config.toml
intermediate_size = 2240
rope_fraction = 1.0
init_std_up = 0.0159
warmup_steps = 285
max_steps = 10048
MLP neurons of a small language model. Each row is named by its layer, matrix (gate and up: input weights) and neuron, and shows model dimensions 357-452. Each number is 128 + 24 x the weight over its row's rms, rounded and kept within 0 to 255. A neuron's up and down rows have the sign that makes its largest values positive.
A block is one neuron, or neurons of one layer that tend to fire together. After each block is what it responds to, as a language model described it from the Wikipedia text at the highest values.

L4.gate648 [127 156 125 121 119 135 140 125 171 167 127 171  97 122 122 115 157 138 116 113 150 147 112 176 153 148 114 110  95  89 139 119  93 124  96  82 131 134 124 112 118 138 167 154 126 127 106  95 120 104 148 133  91 156  78 128 114 105 155 115 148 149 134 114 106 164 153 117 123 172 116 149 120 149 158 105 117 138 145 127 146 177 135 100 107  87 128  94 133 115  81 159 149 147 175 116]
L4.up648 [176 122 109 143 161 155 159 106 139 131 135 127 104 102 151 145 107 171 138  89 149 168 146 147  90 144 120  99 101 134 108 123 130 127 124 104 172 134  80 108 118  90 139 172 121 101 159  83 110 186 145 131 130 106 112 166 156 101 142 129 164 145 180  95 169 114 101 116 134 113 132 123 144 185  77 154 136 123 120 172 115 127  82 101 141  69 133 113 131  87 119 106 112 145 137 114]
L4.gate898 [125 136 118 142 133 115 133 112 157 121 102  94 134  93  88 119 142 146 112 129 109 112 151 135 124 126 116 152 120 120 155 137  92 128 129 124 160 123 120  69  91 145 196 149 155 131  84 126 115 117 125 116 192  98 115 126 177 132 184 193 108 143 117 107 150  98 190 151 147 166 153 148 156 152 147 119 117 122 119 126 104  99 132 162 127 151 123 123 107 150 163 143 110 100 127 122]
L4.up898 [130 122 114 134 135 102 104 161 102 148 123 114 169 129 127 120 117 125 122 143 122  90 128 143 107  96 132 131 124 142 146 121 148 159 115 127 131 136 131 130 118 131 129 134 126 120 129 111 160 141 127 131  93 169 153 148 174 159 159 103 147 162 144 108 115 151 147 130 118 101 141 132  81 155 109 125 102  91 122 137  87 108 147 158 109 110 120 172 141 131 151 155 124 114 148  75]
L4.gate1070 [129 132 141 160 139 149 116 122 101 103 157 153 133 128 127 132 136 127 135 172 129 145 148 112 145 142 113 163 133 143 126 155 137 137  88  96 134 102 108  89 111 103 166 100 133 109 108 117 111 119 119 151 150 128 149 195 114 166 112 114 148 109 137 108 103  79 157 142 140 172 138 125 127 131 125 113  89 110 114 117 101  99  96 106 121 163 145 140 132 131 153 118 152 171 156 150]
L4.up1070 [141 129 157 114 124 133 135 143 141 140 187 137 153 141 162 114 150 140 174 143  98 126 125 140 128 144 116  88 102 118 161 133 119 144  79  79  84 124  85 152 100  93 146 141 125 120 129 132 142 149  96 158 121 107 161 139 119 149  89  93 123 169 152 113 152 104 132 114 110 153 135 137 174 120 125 108  65 109 118 110 163  82 113 137 126 119 164 131 152 145 120 147 148 152 160 111]
L4.gate1089 [ 92  85 139 112 150 102 141 133 101  78 150 118 132 111 148 129 119 123 133 107 178 123 121 114 131 160 151 130 164 147 130 145  92 154 103 121 147 126 117 129 123 101 122 138 105  86 128 113 156 139 122 133  98 113  85 137 116 114 121  94 137 132 118 140 125 138  87 127 172 155 148 110 133 138 132 113 123  93 139 114 106 133 136 132  67 111  98 112 126 131 143 163 164 127 151  91]
L4.up1089 [129 114 131 149  97 160 166 129 130  73 106  86 143  70 132 149 170 130 130 128 130 166 117 152 152 179 165 172 164 131 159 132 141 140  75 111 143 127 102 126 116 163 146 117 129  98 114 168 149 154 117 112 167 156 168  93 102 133 156 129 131 119 138 103 128 116 148 152 120 180 131 164 154 164 169 125 147 128 151 142 159 161 131  54 127 104 125  94 160 126 140 154 140 136 117 146]
L4.gate1172 [107  95 129  98 126 132 119 146 133 140 132 142 163 160 139 129 155  73 155  93 127 116 102 158  98 105 128 145 162 142 134 127 145 138 101 123 138 112 105 140 127  93 135 165 159 150  67 131 167 104 153 118 182 108 155 130 132 158 134 112 176 114 136 129 122 123 153 119 121 109 130 139 162 138 117 137 143 178 115 104 105 104 113  95 146 119 139 135 118 124 146 171 123 110  95 122]
L4.up1172 [102 162 137 173 139 203 134 141 162 143 112 102 128 137 102 141 143 142  99 155 118 113 140 143 150  91 112 116 151 155 125 196 120 145 149 103  89  84 107  99 113 109 148 137 107  91  80 157 144  97 125 165 125 191 156 106 130 135 156 115 132  83 140 129 104 137 133  92 136 125 132 144 117 129 102 114 136 132 103 137 111 142 146 146 157 128 119 134 165 180 119 129 143 127 125 110]
L4.gate1509 [125 168 111 132 176 109 143 147 126 133 143  93 169 121 105 143 125 139 116 119 154 114  88 131 160 138 112 106 108 131 116 116 162  87 121  76 111  93  98 114 102 110 162 136 135 139 130 152  93 119 142 124 150  96 135 159  88 141 111 157 173 153 131 161 161 147 107  97 115 154 117 125 128 141 195 122 128 131 170 147 137 118 106 132 157 145 117 114 103 152  97 125 135 147 119 132]
L4.up1509 [127 137 152 162 149 172 114 146 123 127 154 136 137 144  98 119 158 129 140  92 141 167 120  90 138 131  87 128 139 125 148 113 154  61 135  78 114 119 108 151 113  94 115 142 153 117 140 101  92  95 151 115 183 141  94 120 177 134 138 126 163 132 149 104 140 101 129  82 104 150 154 117 123 147 130  99 137 120 144 169 141 103 114 122 150 114 120 141 123 183  78 132 111 117 130 130]
L4.gate2045 [146 173 150 113 134 145 165 120 167 102 102 126 113 146 129 138 136 103 156 166 149 132  85 148 139 139 131 123 121  99 106 121 111 151 130 117 140 120  97 148 134 117 130 159 106  84 103 121 132 104 145 196 142 125 102 148 158 141 112 122 152 131 165  78 113 100 130 123 133 129 114 146 175  81 124  94 137 162 160 159 140 123 102  68 134  98 154 150 113 130 136 138 110  92 162 125]
L4.up2045 [ 97 138 119 161 132 128 136 109 153 125 109 139 145 106 141 154 106 142 117 138 136 134  80 115 118 113  88 125 134 145 105 139 137 136 116 133  75  93 105 132  99 130 144 138  99 109 131 115 168 107 117 177 173  73 142 138 124 160 135 154 121 101 150 133 122 141 152 160 114 149 111 136 123 155 131 169 117 117 114 154 108 156 106 156 119  99  89 162 111 118 125 121 135 112 124 139]
L4.gate2145 [150 104 101  91 116 139 118 159 164 105 117 149 139 137 164 148 152 158 147 132 101 131 111 109 155 131 107 110 102 132 143 125 179 147  98 116  95 134 116 105 146 123 138 102 171 105 132 132 131 137  94 155 135 109  94 158 168 117 104 109  98 111 136 149  96 121 156 130 141 161 119 129 130 137 121 130 121 128 116 120 129 117  94 107 179 161 114 156 156 174 133 134 147 147 170 129]
L4.up2145 [114 118 122 127 131 139 128 114 184 135 121 142  98 122 141 140 121 174 100 129 163 142  98 108 117 129 120 134 109 136 137  89 153 131 124  96 182 111 127 123 136 121 157 128 131 134 122 111 127  96 134  85 114  93 109 111 115 125 114  97 102 129 119 147 139 149  97 129 156 164 145  81 137 167 117 147 115 165  64 103 166 130 117 122 125 100  95 137 108 123 102 113 122 133 120 134]
Responds to: Start of multi-part names

L4.gate325 [138  87 137 127 141 135  77 137  69 119 143 134 134 129 127 167  99 142 164 146 131 140 105 130 123 127 157 153 138 117 141 181 113 152 142 105 105 167  84 130 115 142 173 154 121  84 168 125  54 147 122 176 151 115 138 130 106  78 168 143 134 149 138 127 141 123 110 132 131 121 122 135 171 105 134 118 120 118 109 140 131 142  74 134 136 123 149 159 124 161 129 131 110 126 179 126]
L4.up325 [138 155 123 101 112 125 138 116 127 113 118 128 137 103 120 125 162  94  92 140 100 179 100 155 134 126 104 135 107 108 167 116 130 150  97 143 166 175 130 120 133 112 168 125 111 114 132 171  95 106 156 136 141 143 154 155 120 137 117 182  91  91 117 114 105 138 147 117 140 106 104 126 138 127 139  98 146 146  76  73 160 108 158 112 126 129 119 192 137 149 171 150 141  93 121 115]
L4.gate761 [164 111 146 145 133 122 126 169 119  89 127 122 170 139 174 127 166 102 120 141 150  81 135 143 126 139 124 161 139 156 135 126 159 111 112 132 131 117 112 127 133 165 136 129 105 120 135 115  89 138 128  80 140 152 127 169 133  90 126 135 118 138 149 167 113 111 112 141 131  67 110 130 124  97 160 144 173 122 123 139 154 110 114 145 158  78 160 126 132 148 134 107 135  93 141 169]
L4.up761 [113 142 140 148 129 144 151 168 106 127 120 121  98 157 119  94 147 132 121 136  93  52 147 157 133 120 123 171 164 175 101 108 145 168 159 146 127 159 150 134 139 164 130 134 120 125 141 125 118 123  93  88 119 126 110 153 155  95 120 121 120 125 119 146 161 123 126 179 140  87 101 116 107  96 139 158 154 111 132 104 119  92 115 168 128  70 145 141  86 159  83 173 128  97 122 185]
L4.gate956 [141 103 141 112 138 124  91 117 153 128 132 172 119 172 139 109 146 113 110 127 147 132 146 134 135 176 104 144 168 142 108 151 118 134 116  95 118 111 117 140 121 170 142 142  86 116 129 129 113 117 110 153 134 119 114 137 152 122 160  49 119 111 165 138 115 129 123 100 144 127 145 145 118 100 109  85 121 113 189 108 103  83 130  86 145 132 145 125 152 110 122 130 145  99 153 160]
L4.up956 [139 131 153 108 151 127  86 140 153 118 113 166  98 136 133 143 133 130 122 148 121 130 145 129 143 172  82 149 209 153 120 123 126 153 129 129 119 105 126 153 101 167 134 124  78 123 156 122 122 137  93 128 116 111 139 163 119 126 129  98 112 112 120 141 111 135  84 112 130  91 163 133 140 103 136  59 146 141 178  87 118  76 121 135 153 112 146  89 156 130 138 127 130 159 123 158]
L4.gate1446 [111 116 164 145 117 120 137 124  95 116 166 149  96 130 131 164 128 123  99 132  90 137 107 114 145 122 140 162  92 129 127 113 128  95 105 145 153 140 128 116 151 129 136 130 117 155 166 124 126 123 133 141 141  99 140 123 157 102 114 147 135 125  93 167 114 141  95 124 133 104 138 107 169 108 152 134 113 104 124 119 128 140 134 102 116 118 149 166 155 100 135 130 147 117 201 126]
L4.up1446 [124 161 116 200 139  83 132  86  84 140 102 130  97 146  85  97 153 140 107 128  95 182  79 116 104  88 136 149 104 110 144 145  74 106 122 127 105 143 111  94 123 162 140 135 105 146 103 116 146  98  95 145 128 116 142 127 113  70 122 167  77 112 126 113 134 148 101 104 169 149 136  97 132 121 108 107 117 102 157  93 148 137 115 149 128 129 138 181 142 145 115 140 130 126 102 152]
L4.gate1718 [113 104 166 139 124 119 168 145 111 157 169 119 130 135 111  83 145 122  68 113 137 117 112  89 157 123 180 120 129 143 139 127 127 139  73 156 152 155 167 122 116 143 142 111 139 138 110 141 122 126 112  68 108 147 127 191 103 118 115 109  98 100 105 104 156 160 151 128 148 140  86 126 142  84 156 107 106 157  97 125 168 143 120 141 123 151 155 147  89 130 119 144 126 104 127 101]
L4.up1718 [117 119 123 155 168 129 122 127 139 109 142 121 105 104 157 115 121 117 104 108 141 169 107 116 148 132 156 123  97 107 119 144 136 138 163 127 164 112 131 150 107 110 163 133 121 125 107 135  95 161  93  96 131 131 119 171  89 136 125  84 136  96 120 150  67 151 118 120 147 124 126 112 158 100 182  65 116 140 118 118 174 120  98 127 108 168 140 129  88 138 112 111 127 109 127 127]
L4.gate1860 [108 108  99 126 145 129  96  83 136 145 138 145 126 138 120 173 132 148 114 156 121 142 122 132 139 128  74 150 133 103 114 140 124 120 127 131  73 157 102 130 104 105 155 156 123 118 119 171  94 113 108 143  99 168 133  94 127 145 112 161 112 110 130  84 155 144  96 107 104 118 135 158 157 106 123 123 143 108 179 132 135 113 151  89 122 149 111 133 133 131 136 159 130 150 151 157]
L4.up1860 [156 128  90 152 150 129  92 118  83 104 102 118 169 168 170  95 134 112 154 129 105 165 105 137 137 139 125 108 122 107 146 150  67 104 111 135 140 137  80 130 101 139 132 145 127 169 150 102 136  92 144 167 165 154 128  89 158  90 119 153 130 103 142 148 155 104 152  83 116 134 116  72 118 131 120 142 136 127 147 107 119 117 134 143 114 138 140 180 137 133 110 136 138 116 120 105]
L4.gate2055 [141 128 116 150 186 137  99 105 121 114  92 164  96 138 145 124 139 164 127 148 167 131 179 147 110 106 173 116 120 112 119 137  94 129 141 137 118 152  80 118 134 103 127 141 116  66 147 135  81 121 159 120 131 118 155 101 123 112 147 117 150 139 129 108 141 118 115 117 129 111 146 141 157 127 108 146  91 155 162 136 141 123 103 122 162 157 102 145  83  77  96 160 135 155 127 112]
L4.up2055 [ 79 109  94 152 118  88  75 135 126 170 113 126 123  80  77 122 138 126 140 135 141 125 171 162 145 159 124 107 157  99  90 136 120 146 132 117 139 104  87 130 126 118 111 136 113 146 130 114  92  96 124  82 119 134 130 133 105  81 135 130 148 172 128 145 129 150 129 158 154  90 128  99 129 104 102 132 146 133 116 134 125 129 146  91 106 125 109 171 142 118 111 101 126 118 126 121]
L4.gate2063 [ 85 144 121 134 142 105 189  76 110  75 118 196 148 119 136 172 197 145 142  61 149 129 133  91 180 117  89 141 152 124 128 128  95 112 136 162 113 136  51 112 135 129 144 145 137 138 137 171 101 132 104 124 143 136 146 117 144 129 133 118 153 118  60 138 137 147 120 122 132 154 134 142 127 120 152 117 170 146 178 131 177 152  85 100 149 148 129 135 133  95 121 128 126 109 164 122]
L4.up2063 [120 147 123 141  87 108 129 102  95 144 103 152 156 174 147 125 184 154 150 142 110 147 134 123 110 152 159 145 120 123 127 141  88 140  98 123 113 113 107 126 155 102 188 143  97 131 140 125  88 130 148 120 138 115 143 113 125  87 170 122 153 136 124 137 157 158 131 139 133 212 120 148 137  98 133  59 124 149 150 134 115 140 133 119 170 119 120 163 138 117  95 145 100 116 152 125]
Responds to: Field or occupation nouns

L7.gate1596 [136 150 114 136 110 170 163 126 169 149 161 137 111 156 149 137  95 114  96 162 129 138  97 120 124 130 150 131 135 147 105 146 101 108 118 153 108 121 109 114 115  96 145 136 122 132 129 112 130 144 160 134 153 105 143 153 136 109 156 173 145 114  99 166  90 144 119 135 123 121 151 124 159 123 163 128 152 100 106 151 100 116 106 107 151 156 159 144 109 113 114 141  95  89 141 144]
L7.up1596 [118 172 155 137 121 172  97 118 132 198  98 130  83 167 144 125 159  86 132 125 126 123  64 125 129 137 114 112 103 102 131 148 140 120 103 103 119 150  91 124 144 114 111 108 171 155 123  97 102  92 120 161 123  79 158  85 124  84 137 136 113 143  97 121 102  96  95 152 124 134 130  97 125  83 119  97 104  94 128 131 135 115 111 146 152 144 101 109 106 157 139  64 146  99 112 134]
Responds to: Activity and field nouns

L3.gate13 [164 117 169 115 124 120 145 126 121 109 141 151 126 176 137 121 176 132 139 103 106 116 146 152 120 104 159 138 143 141 164 130 134 141  72 177  74 148 131 115 113 136 154 126 119 125 132 152 114 128 155 150 176 140  93 113 150 151 107 119 100 122 113 137 106 128 133  96 129 140 158 148 131 148 154 153 156 113 119  70 154 150 113 176 147 115 140 122 122 120 100 137 128  89 148 108]
L3.up13 [161 169 125 121  84 116 156 114 141 137 148 157  92 169 140 108 172 189 156 104  80 146 136 120 115 141 169 126 143 184 120 119 131 152 115 148 100 156 127 119 105 123 149 152  80  89 148 154 109 139 116 155 125 142 114  98 144 130  98 118 109 146  99 135  97 129  98 120 137 127 139 159 127 133 105 149 119 115 133 122 131 134  89 110 135  92 151 162 101 125 129 139  67 129 131 152]
L3.gate881 [133  97 129 137 172 174 102  86 114 141 151 123 134 136 125 172 160 127  96 167 147 148 102 111 104 118 129 141 112 114  92 121 110 107 107 111 104 110 130 125 104 141 141  97  70 135 100 114 114 109 136 133 126 101  92 115 127  86 160 155 132 127 126  93 132 127 121 119 147 136  97 106 119 132 129  87 176 126 143  81 117 138 110 102 142 116 144 138 175 131 121 152 117 118 203 130]
L3.up881 [130 126 126 126 142 145 105 126 121 160 149 117 134 120 127 134 147 130  94 162 127 168  90 122  94 135 107 126  91 104  92 108  99 135 121 118  94 100 133 134 126 156 146  87  87 159  98 119 131 154  92 117 118 107 111 123 118 117 176 175 114 182 110 100 133 129 148 103 134 149 110  79 129 134 143  70 160 149 137 123 117 166  99 126 142  96 144 124 134 136 115 140 105  95 150 147]
L3.gate894 [135 112 115 118 153 135 101 111 121 125 110 120 189 137 161 130 113  98 126 206  73 130 130 103 122 105 112 161 160 147  75 148 161 135 117 157 101 132 110 136 109 154 122 116 172 170 156 108 137  99 102 119 138 105 141 124 132 148 136 134 174 172 131 164 129 125 128  98  96 119 109 136 147 101 127 147 107 146 141 118 120  99 166  99 210 157 121 139 131 138 158 143 118 106 131 108]
L3.up894 [112 128 118 174 126 132 128 126 117 131 119 158 102 133 125 120 178 126 118 120 148 168 105 149 134 125 124 137 105 111 105 168 181 124 150 168 131  98 152  78 134 138 153 122  83 130 138 128 154 111 115 153 116 102 138 145 130 138  73 126  92 137 153 169  87 107  94 121 121  95 140 188 141  96 154 136 127 138 131 121 138 141 135 124 137 135  97 151 165 105 126 144 108 151 151  95]
L3.gate1032 [123 139 138  94 140 162 110  74 134 184 118 121 139 102 116 159 123 139 116 147 162 150 106 145 125 122 123 151 144 115  92 167 128 123 135 111  93 115  97 135 118 146 126 107 131 121 116  96 119 104 142 150 138 124  84 146 138 103  78 176 144 116 119 112 141 138 127 109 141 140 150 142 140  99 135  95 133 152 148  64  98 170 147 132 148 114 129 132 112 121 130 167 123 120 148 107]
L3.up1032 [140 108 125 128 115 128  88 142  59 166  93 142 101 102 136 115 131 145 131 120 108 155 113  88 101  94 170 110 103  84 125 146 136 127 141 164 110 131 124 141 127 126 153 147 133 104 151 130 114  89  96 135 128 123  96  99 128 118 136 128 127 128 153 145 140 118 126 132 169 113 145 161 148  83 122 140 149 147 136  96  89 164 115 121 121  84  87 138 109  81 154 170 115 117 134 112]
L3.gate1371 [136 101 129 132 155  98 114 103 122 133 154 159 122 134 141 121 117 155 133 153 114 120 136 128 119 187 120 118  99  79 111 142 130 173 146 151 131 125 102 124  82 116 134 148  86 135 111 134 127 150  91 142 128  88 150 124 110 115 113 138 155 214 158 153 141 142  91  96 125 100  91 113 158 117 141  80 129 122 157 130 100 124  95  84 128 101 126 134 133 118 104 149 111 102 109 156]
L3.up1371 [160  83 138 101 117 124 123 116  94  93 120 162 109 149 141 176 119 114 103 152 112 144 126 123 127 111 111 118 143 134 106 128 116 102 125 148 132 112 121 120  95 149 165 139 120 120  75 132 105 130 138 150 151 108 110 125 154 102 168 101 190 139 132 152 192 164 107 113 117 115 123 107 114 124 119 103 175 111 125 121 114 142  90 108 130  97 125 124 163 122 103 140 158 112 157 129]
L3.gate1507 [124 102  80 135 144  96  95 162 146 144  79 121 123 140 179 152 176 145 124 132 127 118 112 104 151  96 155 135  85 133  53 111 142 127 119 167  99  88 132 129 110 162 132  89 137  98 138 133 106 107  82 119 154 109 126 121 123  83 135 144 143 103 123  80 148  92 144 117 141 118 146 106 136 102 108 106 179 141 146 107 107 121 102 112 156 114  92 107 143 139 105 122 157 146 152  74]
L3.up1507 [107 131 144 123 125 141 117 139 123 133 129 141 147 141  83 135 169 168 121 124 168 128 110 131 133 133 128 122 141 164 179 142 109 141  91 152 143 150 151 163 121 155 146 123 100 140 151 125 137 165  81 129 119 152 141 132 100 128 138 164  94 151 150 152 159 139 173 119 115 121 132 127 176 125 170  95 115  92  84 143 134  95  91 100  88 136 130 159 138  97 121 184 148 107  82 178]
L3.gate1924 [125 110 111 130 163 141 101 132 107 127 139 118 133 125 138  89 161  98  74  86 128 133 118  93 155 128 121 146 166 138 162 112  90 131 104 148  93  93 113 155 141 158 137 111  81 117 149 127 145 159 119  99 138 121 144 162 142 140 126 115 154 116 198 137 187 134 119 143 103 136 163 132 143 144 119  78 156 111 151  99 137  60  96 128 135 111 127 135 127 119 135 196 162  90 108 159]
L3.up1924 [ 85 140  99 153 136 130 142 156 180 123 112 123 118 127 179 116 146 105 124 124 143 115 132  94 153 148  78 142 129 142 139 123 127 150 128 154 121  91  91 159 125 138 149 108  94  78 122 133 135 195  93 155 104 107 119 137 135 107 140 141 124 127 147 122 178 150 122 128 136 104 156 165 128 142 122 127 170  96 160 115 128 144  95 118 155  83 129 112  93  64 147 132 110 104 112 123]
L3.gate1990 [106 127 123 159 146 128 111 146 134 128 102 129 101 162 175 104 147 121 112  96 164 128 138 111 155 164 126 122 127 121 131 128 132 122 127 145 106 104 133 144 156 154 145 106  68 123 147 147  98 146 112  99 154  81 143 108 129 130 139 131 116 135 179 141 137 173 102 127 118  79 163 153 137 138 100  96 161 100 119 103 143  93 149  92 140  90 146 125 158 107 139 147 159  84 135 162]
L3.up1990 [109 138 106 143 150 126  96 164 141 117  84 100 113 129 195  89 166 150 129 112 148 131 169 102 123 151 115 155 142 111 125 101 137 160 153 183  93 137 121 164 151 167 142 109  69 116 154 122 143 164  94 128  95 115 120 151 147 138 142  94 113 126 141 126 152 142  99 118 129  92 165 169 142 118 131 101 167 111 150 109 133 108 119 122 131  94 145  87 148 108 156 143 130  94 110 150]
Responds to: Occupation nouns in name lists